config.yaml
vocab_size: 4096
bias: "all"
tie_embeddings: false
init_std_o: 0.00726
seq_len: 128
MLP neurons of a small language model. Each row is named by its layer, matrix (up: input weights; down: output weights) and neuron, and shows model dimensions 128-255. Each number is 128 + 24 x the weight over its row's rms, rounded and kept within 0 to 255. Numbers have three digits each.
After each neuron's rows, "fires on" lists the tokens most often at its 100 highest values on Wikipedia text that the model never trained on.

L2.up214:104110131121161168128093119168127114128098131152149130130146146080147121146133163148119128135135097181148149114124149084117152124100119114092153124141124100080107096111124112109110123150118145154094166171120113158096082116090124136132159079162083124111105111157147132124089128158104087092134142148147127130117116109145104125149118125090181125144157122107088141123144151121133086118129
L2.down214:167128134119114142129127146090114147116158132137140134118087122137135141121127126104121144152141088158145110157175133146163112124110128119137119125141137144180146118158119098127193141114153142100165100121136116123156130148177141116123104161109166164158142091146116168132100155129125119193153093109075145145169137143114163133099125126124094114106091072144161113129088103122113130114152
fires on: "ter", "t", "r", "k", "per", "ones"

L2.up297:157074090154144100098108137139103151162122142151070135153125115110166134097129139150141123189105168149125097111111139117124107148144133142124123127151094170120153124122104134142151119125111130122104149159087100128141139142074112140132111116168147144108144168115083133148154109136113107143146130122164110181153114130145152118179148105158128121150124132136151134182127145106126055140141
L2.down297:125106134128163140151163135133139092141076137133145116164120159159132122174172113151127154193164104117132066128117129117117047126094178146130125141136130114111127160131103110135155129106105102099121161100135106136142118121118140126125094150087087101126113082135118142105097125131171111098159148156121179164147157144100120102168152091124117144090112115152113110132115146153144150132130
fires on: "ia", "al", "a", "u", "ie", "ines"

L6.up755:163120102132144129118093094158084066133077132078102135116121108129133167126120147113153112111115115125121138122107156102080185132168098097094128152150120099130081071138119122111142133089100130132141124115151085147108108130102116146188121154150099148154127153114106138164129107138138113140137191124149113108135080118120100105141137107108139110109139135166104090133151118111160151149107
L6.down755:105107085082178124117122118094167122140140144127141105089149148120109105114127153118150132186140131160125099130128114182113248163109135125130098113131097164119150132115182148156142105133120112134154156110144100133163120146132102109123089140111165131085151155143112085130130150102127137080132109134059160126127105111087098121125132084134132169138164109128121125150133135185125120093178
fires on: " and", " by", " to", " or", "or", " |"

L2.up730:138097102150162092137127089127124146141139106128120130090122146143144091110113118117112097138140159141111130121099188130123131113093172178125142092172126138133152124170125104169127125131156053145120130099128103109124096106140132133175136142160134151139110124106130173147154142140147122117135139154148157112135111069162140102165106174151100119126146134131105129078120091169153106134136
L2.down730:098122146088165096116140133161105111101133132130136093127110105142124162136137144196115174153075142108145085156130117179107110139147134102132106124161132101140143151100111136119129117081098130137150116158136121152145165117118143158099130131120108123083145125147083128114133151111120076107135131132105160172104139113140105117118117121116087147097100136124165157120155180113146192160137
fires on: "a", "e", "o", "at", " what"

L2.up97:118155150147112109169122165144127153119157122131154143171110123116117125124140127145136118143163114118125138122143140137106158145135102092183133141137099121127156110129121140108132103151152176097134145102145111113164130167137123075130145160173098125098108115124157130121115101092123183106176146106124142112135081177128104133170138120159147126117111133153099151131131130179134165105137
L2.down97:120145152120122112128149109135144155089147139151139081155126199100099160142182125128140191134136103114135161142137127077060116182109116112119139090116096110139128140133097117123125100113101136099095102158142157134118123142125179167167130137138097110131134105086174127124111116156151107105099142158135124080129136138109129115116105101156131142124108144184131115125109164118139139169166
fires on: "ad", "ed", "el", "o", "l", "et"

L2.up441:110123116166129108126128109125137158109123120167123125110137131099179111126108130132196102110141132156099125120148117129100157148122118143142172089118152154115124101109142123125173126140123139138136114131133110126143186127163145156153096086158130144099125138119145097131132101100091115106153116113042118150146137137100117121139110145124094148111110111150152113107101114131128140121156
L2.down441:138140085105132135120114174144105145085150107158108135140114103148173143151120121080163125111152116117165116085131103132155127155134114141117157053125154122147156106136106159099113139148137111130145131161140139135094141152144120147145130134142101116142118146113168121146149116101139105136173120134164107139072104182145122141131102153093134139123141102098151157131130134129126134097147
fires on: " as", "s", "z", "an", "ate"

L7.up604:147110132140134115093127146113143129127037112117098102135137143124117087111121114180102159156136109139187117110149146161106153134130127160191091127128151152105103136139116142147129112122161111122092142140127102116139151118155128122116169115163138164093143124128111157108139149129135141124160076114182115122113117101093092144148068177109122126107096170110139153150130109103123101113134
L7.down604:122140090129118130110146166151146125098142146116173119131151113101139120161144141070075082131128106130103132136086134099168139110154144122112147148181116121146185107081115137151129110179146131151113099134165121165137118121109151167115108124131123084163080122130144118129161129137113097105182158135136120154094140139146165093140151161081150123130066138157134138143152116159121144146143
fires on: " R", " T", " M", "ian", " H"

L6.up539:082135122128179100124112076144118104130152116139103140128139076129156141109148143108108119151091123155126171112088128137136151127131139129118148129117130107145121125107114175133148124142111097133187133124102175139095101116144114136130146151130118161104118112119120106116118145099134159092133115143092134133123149138115075149135102116151119129164151132163125147144109151114112109132104
L6.down539:142120143122116172051126167152122134156148144098157129117112145119115102149138117098105151111070113144169126144133134088121131144151137134148148141139116121118089127113131130132087161121151155136149084116126104101113128117158134143112144108121154132159097133122108115110104168146125142129103154108125100117142115154146155148155159160131105160157097114147117129102150128122117144120122
fires on: "1", "ro", "est", "m"

L7.up837:145150098171157167134159117201146135129122129139140112068135105148079144132092127122152063114144160112186167134159135122110132095132105144127143105090163093123109121130095127146143144140089126133128140150153088111157122096155150129176119122125141147141102169121116146116097168144094116142108140156121171110112105148138131143118083141139136163167134139146118130128148120161162086147125
L7.down837:125107189121097125126151151078109140136126118101147144141124118128162152155089089120102154147114103163103143110123153110158138163115152142139148158112131165162142069167124119096140138125136161119129171114138128141074124167088042082131145127152116122105107101148115094137163128105129117135120189148178136110137131100108124124163124141094086118107134136094140107154154137136114142118150
fires on: " N", "i", " is", " H", "ir", " was"

L2.up542:139095152129135109098156098144142092114151173136184112088149102158144137125161163145121097143142136112137156095093109156158099146132148133136132162157109133095107098077150114093102168156129129123097142121139122142116088129100143126147144120159107129112104127122124110140106089114119121134143125158127113126156118106131164132187113114088071109157155132121147168167105116149116098119136
L2.down542:087125130195142120138118123128151080148113106109096147103110114145110121143112123188159112160124093146147140182131139104145118129131099127141111139115118129113078133100082128125146155109152123154133149119132161088151112124173125129185130119137139080093141110149122131150131124109116085103147156174141116109078112129108190168127127130116120128109164140137134142165129101107125121147166
fires on: "z", "av", " ind", "le", " conf", "clud"

L6.up160:095128116156171156155116157102130126087143112137125126106148132133140169172090110111146114110140112110129121120123121145150102121133115162112139111120146099136133120145123144110119117139130128141169100146124139139165108134100129129119098122175120153125098097159167168126151131121131106124144102136143109139108104088103142136131112152091152157126081164128116126124182123130145164114112
L6.down160:109094094138130088113100116121088164127112155169122126107109130142144123114113114130128130162147136150103153106115127104142129130123131115135125192096134130126131149101140105135144114126113128093153152165133093108118130092119171083112158124105118150093122113162141129115139090163119154116121130117131095171140055157118145102121102135128122153125139145156126123138074100123130091071141
fires on: " and", " over", " to", "ir", " in", " after"

L2.up680:136127126137101112153105136146124137143129121129138101140174134125138137157126134143087104097168148107107108096120129180098129173119106137120110172134140089162142107112148126122170108156163145139098133112101132148152082144133148119163121140172108169144105166093128148138110183166070166144130170136123123137081143104126095164135107140128108127081134121094142135152161123135086122117136
L2.down680:105118127110137115144183128172133105125105129121144119127092124130120163149123118111078179116110162119102138168142102129148132158086161129130140139155135065134177135082146072128110133125120105157139133103129098077137106113197151084116112104166178152122140109147108105140113144133141144124132091139194104117145164108152125099133127081140152151127157115124131126127146144102098124133122
fires on: "l", "el", "ly", "cl", "ively"

L6.up296:109102114135124132111104124128149149105098157170111176141149142137122095123130118167150104128157114130121151144148103129122127162165134104114115159112112096093161122161124162109083139093135109127165157152122098088065106126094102127122181142128125171093116134160125077141134113074094146112159133173146150131177106120099118142143135119126074112132148092127162163131119107073136168134103
L6.down296:114162152131067137127122105070117165101156123131095135083147144180093154119143103083175107129108132149120100083122124156131130150080087128140141180127137140162128100106167138118140164146177111110130076138126120114141116116177136131152094126153154137131134124151105115150110095161096086095130117081145118135095127122091099110114104149124140088087103148146150143180111133138166125117142
fires on: " m", " of", " comp", " and", " the"

L7.up213:165086143149105112132136160107153128133132115110142131144083135137080126133111141109088132115147129146154172098139148121169150133107120114134140082075079134103130113121162107142122126119140134131141105153120099143104149128150103123114102129152132114166151170163111140149147084124130118122117083157142064119145126130159143121143118173154105136127151114206121128125126135151164143101132
L7.down213:117136128100074140165115158136093111102155163149134110131122136077130121145149122143151107146121112154101106114138120132108102156148184145143132172150129117157117160165141129103132134091107128099131130095091131133144159126140110153102131126136105117122136130097122145115100105094150159144147125131075129128142134151085148104138158099113161142127159136125083154141095150111126125125133
fires on: " |", " h", " sc", "|", "-", " c"

L6.up778:137125129085137154124076131168143126135119148140120139118172113107116124148120084141145097120130144123120107089093130089083147177131089127162117088135124138116132116167137127111116142178159132119088072109116141110143158105138118087122144134109112143107107130128171139163115108132119158133177104136113121112129109135096155139143149071101127139119103101171172075156129125128148126104147
L6.down778:129073095133146125096144119127169105132102137142105151080093103130106153140132165101112106133121138113121124148109100123123242106110139096118122148134110088142136134095139091106105118128131160145175129184141122134136122148113139115116102103167140155076144099110147107119119135147147114120145123089145105136120104149109128125129133156144150127130134110131131137126118138126143085138117
fires on: " its", "'s", "em", " Its"

L2.up273:158121104124124123159096094134132151130099099108142096140136150131086117113111143092143110114115102150146134133143147119066132132155113163123143152092137115146096129135092152107097140139117097134128133130136084153121089154107129129128155121127109137164122123118125138178118160093112159173176130128121075155134176147155108171143128146103123140127117096138137104110138148112135101124168
L2.down273:103146148141155127127145109081152154098108099135159122114098140144126128184149115127135147137123157166132105155071144109162180163097117129103139126134177155133121131106151144148142119119105131122114118095136138075167128155064134101137139117120138112111148106113091127158139140132119093130126115120128115151152131131136114103146121097123078126110097152138148141151141129152086113087098
fires on: " was", " is", "ac", " History", "ography", "ik"

L2.up651:136068120099116122119139135121129099112116090121135132128158135101121159119109128142102123139113107159130132123138142157092197090153100136120135137085117126163143111096122132125142124122164164160146142115137152127127147126134120168136158140091107130130145157150088115142121150153189077123109116121081124103091111156173112136105119119123154077096150150126088122127157153162109135094141
L2.down651:139127105123152113117118126134123151125125143163100120142110151121116037130096137154125122116124136123140119129099115102134133143111150130130139163165109128077088076096132139147122122153129115124159152114165128110129124122127108146123119110128106144161153118147157123111125126159072150123142144120121124131155116084117127138168088077098078160116108112164158129103112076123108123180099
fires on: "er", "s", "ry", "al", "ay"

L6.up450:098102161139102129113147144135194136145089119132163178100133153157115074123085147125116090131140117153124123149128147135144166141110101111101111104130100126138107173146131129053125124147176132119157165101106148120139122129108133133076145144141074113111163151134120112172155144117167155152186142132130112105106132126125124105100153120107084125133101151111146151127080115091114107136131
L6.down450:117110097175114128110111114098117149107124143104074084132141121102132125131125179171168171178115142153170138152120120142131190108143155098108117109127116148147143114109141092121106175145105096105121146122138113084139128159139143128143123132122127128138118096138158093130137117154110129104146148125112103135152135124123146098140131127111156117095155101103114119120122129116091122143095
fires on: " and", " appointed", " to", " elected", " =\n\n"

L6.up216:083144088175166112165100093151145157116152119123160162146145096129119116155122085102190096171134110139113102130139160112103131087121085151112085143152185084099152109122087119132092121120164145144166151154090110108169105168094135115137110130144100131145115118119150121144095097147125100138127140142097124120121128149122132145114136132128160108172132135121099181131134100111115104110144
L6.down216:088115131117118086095129180099125120117131116152093128113130168131123139122131177170143108143112134132133144118164117139128156094129101102160186155135118160101108106134096141149132176055141104098106119119152119142123122096160143094125135104159145152161144143144122131120120096147140124139121130124159163168089151082164138091133081142117159129080113145146099093155129094126102170112119
fires on: " and", " a", " or", " the", " an", " at"

L2.up509:130130145135150068150134099176136142118112154171087169086106123132126136128145126125136108086137148124103120160155087119145145110107109121127151125139132096147091121109140128138124123138132147142092147169136134091125100095118121125152124202160130133080121142134142091131120133140122134151149113164111105090089077126113118122124077059133127106143127132156161149113184109108137111096127
L2.down509:121200119161153159141126115128083085114114137096117109163111093129126134161152153165133141163131144121133167136103103115157111130110157135084120108097118122101128131152129132160150156135082160171146124159153161135138144158148097117134112113100154091132203115157095149137119144092142144139082150127118090118168142115169188126152146119128117109091113128138130112121129089135148146072151
fires on: " would", "ober", "l", "if", " July"

L2.up981:136097096123123151109136104118116131134117134113140156136125126119124154095117140155107100128132094151151148149123114139125152129142125112147136115076160125122154134107128146128156140190103119158157134132085130131104157113176124145138135121110134102099134148090198118141104129095110134109135143098134067145110139142126115065115148108150136115108133124140129114134133142165135099127144
L2.down981:119132161140158120123139121098144154185128110130144126138166148176110118135100113136133105117113132119120121136128143127117168155117125158099128152191072138135130101103111109125111120134132139118121119153128087119169095145125131112149138140136124154166108094127094184098151109110125083153126105105140127128117154148119102161147112137116111171127088133138130153110123128087132148120104
fires on: " years", " made", "u", "cted", " place", "ons"

L2.up726:121099085114132116141131144121119155157119116137129123107156108140099144090144112135150110098107140131104149133101129113097098137107125124127140090101126121149162116120092183095151107116150118151092121100112084140125146145145131132171118153145129135113134112132130129122087139107134143149150117125175137145109155089095061131143119142146121144140111171142109129145106108123160134094141
L2.down726:159147150102143112116164147140106113151137097138110107166106148130123082145160094151161163113104158113091133145141061177088139161133151103144159131126119134103063144105111128109150123086094139098113143150132068110154145168177130119146105177163077141111124127149142097090153128123124116085126142118161118118131159115152161132142131103093117135111111084111121136141132090120114082150162
fires on: "l", "el", " Pal", "al", "ial"

L2.up79:167130075168140155078113131128117128125138142097129108130138146125079154129115148162136113110122104117077124067150120117120165120097128137120132171106138135177111102107128107139145134089115117131136117145097162142092176118143109106164150175140158148138166098137124072144136154123146157135126119130134168107127099094150118108103116095132124123138162167139151107145143091145129086087134
L2.down79:097138127132146120164129151147153113114128138067103064129114107127096133151135129127137129139125156108139136114143148109129140117121151122129141152142106141146104179124124097130094158166124108108131115091160127112124120147130127115130112145119146147076139128107191138134100176093114127092100115165123160075157106163101121159138127113101137133103137148161137090096130093144120136125140
fires on: " had", " would", "s", "ire", "est", "l"

L2.up810:169156162167121123100140118141146126113129113111137119128155154140139109122111127123176146144066122133144148137088139161118122131126180145118105129152131096117153123150139120171137102171174146142124134171101085123094150107138107108164138153097130121153127121097095118144113136114161121120147129117160113112114089114116117121162100061159116132112107145141124118105107083111159135115114
L2.down810:112122078119112134123153121102104137127074139135114122084142134141136154168131120118143134125148135103119121130106111180176106143099150087124106143157123137098130147106120128097146108138090120140143158168087125113132091157153121144118121075108106136075092108132147122123163185107082112130146120122087146172128154183137095145115095111180171126117180137096105090118123165097111105122144
fires on: "in", "ed", "i", "o", "is", "e"

L6.up264:184105165112130158129104138127144083098132114091126171130138136101131117113106123137120135108094135154117124105104111138137181104126115112100079117149124132151102145151147164060100106106145141142106079123083149084178108145140171111154156083142097087107154150147100138159130136114128143134161134118135125120086128112116111117152134112076107120167156163093118159135103108142123099142098
L6.down264:144169103172151155160124092131145153128121097125143114135148151108101130121158097127119136135141104154134154149098127167149182136129128104160108159134088105131156168084138126134120166125104142112116144131115179175157127135174119115129115090130082124097127125136136149099143149156177118157118121155122092162127132138147134133107147158114122189127159127086083150143139138150134118138098
fires on: ";", ",", ":", " and", ");"

L6.up817:142111157115163087126133106152119129102124092146137106118132139149122152137129065124125181119126104143094156124145136105116108096145113110161132124168130153163116134111117156105098080130169126137141067118095158134160100165118117134124108131137095131124120106090094160113096130138146141101108113116170163104099124131147150131161138111126114134166129122097155169161135101098121094161129
L6.down817:146120096158122100144090147120126146109095134149179106157139138131158160103124103082125173086160095116153099084120058149146153153133128133116132093145139127095139103118133110119127080143126094117138084117141100145138099122164118143131131133117127116158166114081161139130140112101131169122151102111161136116099142105074118131113088126061137098132111133157124095156108112080140093100132
fires on: "d", "-d", "ed", " rel", " fl", " Fl"

L7.up406:184122120093129111128142115136124130091163164138162114162127143128164126162140140115141162096122096110123091134119101135155105108129125175103179139161118136134123080159100118098155140104156085117124102076086145137171103124066131150176139117105137157146101135123146170118153118137125107105136117117158158142091115155146135136142102111148143135153135154145112172125122128145122113110142
L7.down406:145090110134075147135114140156136142097124062183175165131173081098120136146131113108128138088154129157120141145105123122139166141138113133112139099134165143084168157129106133146118110155129090138104098140136129069166127110120084124148145114118155140121138131142112134184176138144114109123145098113153110114095134131141151126139101170121124138101124105111129154107125126116109105133141
fires on: "D", "-d", "p", "d", "i"

L6.up390:167138139146113134126115126148116134118073126123149143144149156136095114171096135144132091140119120118110156146159122168109134105132132150106131122059156145126125186150117117139175148123103167151116136119155126145157149136076140120127113165144153112110144085097124141168197123108129139177120115140134162130109090128099162116150124179122157165156134113154099073124140121157149089147091
L6.down390:089132134133122082134099089111127140167147088091149093125149160128122169086121166165135154136139149137151112131135106113089140084153111108151148131154132165156176140135119083129131145119100160124120112132170104120149160121131155093172113115136148145121117095114081081079176119132124127090101119128158094124122097145134154125139104129168096177149103157131107159151130125116144100133105
fires on: " to", " and", " K", "ay", "ak"

L6.up372:145135098140160125099167108167122099138074129111166163125180133158154088122127123150092100160130158134143112112128106135176143148105097108120104133080131094129157161122112089116178128113092132126156170115143147126129135130097121124111118103105103138110118132120102130102112132146094098091147094141114096129102084104103115110129113108107125144129159140131155062143146115095137128150151
L6.down372:121114125092119098143103095120139113134125135201138140137122129091147135135130110123129144127155098117128131121113095119129201103121091138077114098132113154150130128142119157123121105145156117153115142199161120126136129134170103117117175130155110156151126138125142113106162111135101174108169139160125119113143117096166120124161129104116162143121154095120147147121133119139142091094112
fires on: " to", " and", " would", " not"

L2.up7:124066164166117124126125103141137126128103122127153157117106101155111117149158133121136129126102150176145140090112099124130137140136169133053188105141150140083123082068131118113134106134134140097085143111151144146099093092091123132143124147139097163141116137103127109107127176162114114090134109173096113142133147121136124113111122125160167128133125137140138117157154074110126085121136
L2.down7:139203125095105136140164149123137111105133120129120126126128120107137123167116125124128141157118124079101101110103144122127109107091132147167139088092092112148146149120144137159125133156133071139202109175142142125140135152157147100135111120111150123130148124132111139135105116135147113157156149086116128099098129112149145155133176136113122091099096156128163134144112145132138119135115
fires on: "ol", "ate", "e", "ing", "er", "ote"

L6.up685:137152122154150148131163105087144102140114122116166118158116138146114132146124181101120135151118083124135136135133152137097133134116119163105153123152128156084091149151092144145101113078112165161106123124128103129106080147134111106167149201081129148114114118141077148158106141138135115104176154128101108150126145113094109142057114146140123169113093165134085108133140121143147109148128
L6.down685:153127105136109136113122125139120127081096142111097119114155137141137061131101124152167052117096106135119110115165148126121129115169170121126127109126100142100142160131143145127112119169100113114155098114129106139107139158145114126116146151135082150166082110138110103175103150146114125130169155101091130098136132123130143132128130092111135158093104144139101141161103143115135145122131
fires on: " to", " as", "ote", "e", " is", "ilt"

L6.up228:056145135099166135131137148131151105143165153137125150155148102141111110109091099138086120112157139092121160108132130177152118119139129107133167128122118123164135130113141123180109148130112130106105125123131096134160185170083129094114134110119167169101122104156147150137139117124105168114104117127143108118138131092123121127110116145154099124118138119115146128115131158140127164102117
L6.down228:165123088111143097128129108139151112096088093137130120149177126154138170108151137183113090107153110127149165111085110109134120120156121134085152105138116185129128159105124158107132171124155121095189099135079162120117099140092157119132119164134107124092153158089143107080162161155119139119119192062088107144115144140084118097147127153117111144095121121085122114145094144144135116121101
fires on: "w", "p", "am", "act", "om"

L6.up615:147109109131119133074092147087116114160104135128124179103143116105135130120098143121132164101129129078169153101126139167128106117129143158144150145116093148136085106113135130108131089156169113095114105086107103164099114125147118104117162174138127154123130104128196152137086135118153144121173118109181166133106144137092156136123115159096117106110146148130147115104093087090096172133128
L6.down615:157113088116127152146137130119120157126203104141088133088104109147144118116143109119156128060121119158131093148066124127128114125118053153142150121157138113103112136117111115160127145127185109133146138115149153129150114120115105128101149128149122129145116127139145122126110140141143154139119146116157129124118146124112097180130127120124120113139161109121109115088147149077130107130116
fires on: "S", " res", "res", "ers", "es"

L7.up431:147123154114104119132137110129141122105162121159114108137136124124066133112077129137101122143133108163116113136131157186143133169117102157120080136115118092144108081122105105122111133122141161179111122135145152143139121120133096134144168139111119093107137138152127136132123131095146131108100084152146139145100124130130132131087068191141159119115130162142181097121118136165136132137145
L7.down431:136120186110157163093109127164098133124102162138141127071168161098095113093108093132118135133103150159131130157180083106099082115172127138175134152109163106135126131122114127102109131119112147120139084100154114093127110128103169139119117130142127129101124126099135121122131148136109116106159138113089092160113153125122141137109115092114120160112133101126155077129109108121152143113121
fires on: " W", "w", "W", " w", "1"

L7.up767:085125088114100094111153153132137103119095124185178114123132146133061141098096157118083127095130158074082100094149136148138167108121139138131100134119139124132087145133154140098072145142137119070124094188132141150127135106149156135138121147183139161099105132091186157129164118137098140127148169157142126144093116137136132123135107076146119112145097122147120100101100109119113095132111
L7.down767:139114164148161149112137122106158136130136095097119119133095112130167120142131099132129138123108086093125120116154138080080130148123140091114102114098106140112135121127152134127137134139106143159128125113128087142141116144109160099164119120107133142154143092106129132142133161157160158136101112107113124082159156125109113094079139128105095137104131126151118140121141163116100097092117
fires on: "'s", "–", " Division", " his", " its", " part"

L7.up619:088134144142139095164138124109121154133105150103131154133131119168170117135095133149131123120118126142154113122136073091092107154211151088114134133114136130133139121161091113121147123126103146108144132156149085170120099161171131108138136128144185131133082086066105110136152108105135150105158144129117147116109130133142122138132137134130171076143140131162088135105113115113105134155172
L7.down619:122142083108140106120152123140105132121127131138121085140138122075092134116153147175120131110114130175125127115123134114140125141094146143177169127142176162117132152091143140117120151110133108122139132115146111111072120144142173158147106152118151094136071111079121142100163119122068102084119154166130177152172153136129120140144122148112131102141120097097118150127184126133110145165147
fires on: " se", " s", " re", "s", " County"

L2.up739:169140115158131130128113092140058141118119103124125117103116164104107117092141133132124124082118123121145146150150113104107093122154087162141147113150112115152078125176077142106113147097108135134101174140118164128157087092074104123148143114127122082136151144152135134162096116141118079147172148106111094164139127143121161100095129140096148186115127145147123158110123126056154100159143
L2.down739:119129109130135128098082122082085159162135144137128107119126114124160160136109144093097164132148136127115132145104127143173111114161128117156109152118157118156130132121122130161139131111125142129108077113131103157134116143134130110141128132169113173121082112134141121104163142053153077115104118109115166140111168137109120092149100118148141092174123090129145162116107144160127116117135
fires on: "le", "at", "E", "ch", "z", "d"

L2.up300:134106082151149129131144149134143161131129108124167115126113122116142139123134141110094089157143108125130108144122155158149115141134124144100158106111153147148126176158151114111103184140120104126148150106158156143119105112127127149119178091090130131148142090093127149075144134094104091116087140124136130176099140136102140108153121157106168112118113116140129130133140111185109107137082
L2.down300:112119171120107112122147148123126138141167119112108099134158170109145142144100085130112134106114103128133144112162094151114139129112134159142151151109137102133131133089105144129144090157159148144113083160159133106124152134151126138130100143133164157091144153157102115149087175124128092164150121156098130115182135120093105160108103135076109139149105124143141134084122140127110175102126
fires on: " of", " in", "y", "at", "ge"

L6.up67:138129117160113152107151119122135138100165161143133119171130158150115096149159164145151103074105113137171128108109151118101107106166145146092129132132133130177109138108132154122140183102164108100109099158172161154139105116120109117134079118125160152107123144143107116120199114108154173132098126160138165105083111127106147137121151140151067115147132124121199141105169126145097132168139
L6.down67:077154105161150080087099122107135098119148109124133170125136135125126119153199181114115135110141155158099114104118121163086167115092145130169162160157138107070171160133129139109118148095095108141147138164137148110137122155136073118128087129121139157119127120120114153183167153101120138141146109179149103128119123150118129115107074108126128139110118067128146097142157128101152099104137
fires on: " m", "m", "om", "-m"

L2.up5:124100176118156128109113142146109086092171119086115128164107122092132152110101108096145126132118153153134113138092122126129151070142151107152101153133120138133132133088095133108078144167140121187072125109121119120095164092107115116149126127134135114147125105173109104114098089133123105132137137160112121109175130122121091125126104098116070093127117111137125175130120069140105141130132
L2.down5:156128118150152119103139143128116137106125079126152162157105165105126119151123117157137103112173118148136131128159146109129255084110120159094137119118112140131150151132146168111150115133139113106137108135136096115111144193177139119123149121109123117112125106133143126118139151118125106135135106128156115144144112150137107156100158091141130099128155111093071113125166117134146111167105
fires on: ";", ").", ".\"", ");", ".\n\n", "\"."

L2.up603:143119127127123112106147110121113148158090162153092131149169120114159153114128146191153138165138112136103176147164123129105109132116131135142114117158123139155131131079151102080141133110109130132113087132121088122100134107064129103122124141139123140127125174109164142134127179135133113156127133142144113179123100090061150123162122085152098119128115138121124167162125142124136089097163
L2.down603:147094120149098146124151137170100099130137160127112138163122152079146150081122126173075154209125160109124123131133099129141027124065123100102132109147113145150100108103136108144138127143147131125112146104176112132139120169099112112157135123127113136112154126157150087137148131129131119114120131153154103114149112153114160145116102136125152137138115071147129158170153116144124151148118
fires on: "al", "ed", "y", "ie", "ury", "il"

L2.up417:170101103073160138162119093086140136112120141102126145121153099171141094152149128127187138146120092077120110110105129140141140140135115157117118163083094111177103185127087132125161131122123098109153133121135139125089095103139111134156132108110141145193107161108132128151144134153153168125062116132100103105102146113133138144167145113110114118078147122092122112155136129095137135098132
L2.down417:088131151124134094102190107167092169129135127136169126139116107097120130089158118160094163100091147159138133124107157092130177110166148173113163080204128143112129108091128148102179164122129116153138142144152073133131110154099150127132114085109125119147125102124141145107158090128142111120165079141126145121150163109112136108120149158136151131157169121140133138144162108103169116133146
fires on: "x", " can", "ic", "s", "cer", " to"

L2.up460:125095152122129153135162150141120119112098135130124103132123168113125093117124130170140143124135140091135117083110170120086136107062136126122095123124131134113151080121133132128117124156137151143117158110174116128136090104099134148119127126168141161140111144115112116136103097071162127117109160164169105136176117116093117144167144134141156129122147119100131130071124179123094107135142
L2.down460:168137148111140106133159113141124140120110101103153147137131129127125132100137115104120115144109154142124139141158107112119123136144108125136146108131112119130168134111128175135138114133152148134134108143124142110147135093113134095135091083092144110124145128104138117135128094194111140146134098075112147112112111130121137101114148136150149021166087141121122150095131157160129160163145
fires on: "om", "t", " home", "w", "k"

L2.up728:124137136104103133058142107115121110116124128136149144154121079098126138100074153136162102121127115154147097126159117117129170154125146119163140115158113161138143142059216099138108140134152130122114093132117140140108132122141123112140132143122139130129088127138124116146162186109146121145108112154123115116152114100133095152160105052135095125142132073134147138154135107102132127134142
L2.down728:132157102131164145135176116171140183140133128106122117095125123178156128162102132128117129137159121142156167112122150113103170160130137078121116149118123142081136138135124132132144108137117138099126116082100097119112134177147120118151150061127109122124121163116144115156135099156113131132091086160131104114108139132115163132123123153134086173130192129106147108114117109130104132140142
fires on: "ing", "ate", "in", " later"

L7.up345:176098165136133115130124126088108145105118128162148100093124111157155124110114128132156113105126110093152127114129167163154130111136156120150094138166126116106181119114094095137128147154126138127115150130140111162126118109130123110133158128138119152102079104151143184140133118109101074064086126087116162117110146107154083087100109137132160111141175130150187122133144135086118106159139
L7.down345:108142107135139120087162140133128133115171134132143108062154131120089117141106142082118114137149117150144088127131093140142085136134100131158121107084151099106121172154147156149139129081134110150142091139141119152123177127122120175117151097102131166137138119093150151113126155137144115121150103109089088102109155157128126147127150088131117143156136150209114100105147119164130105141110
fires on: " W", " K", " R", " Z", "g", "W"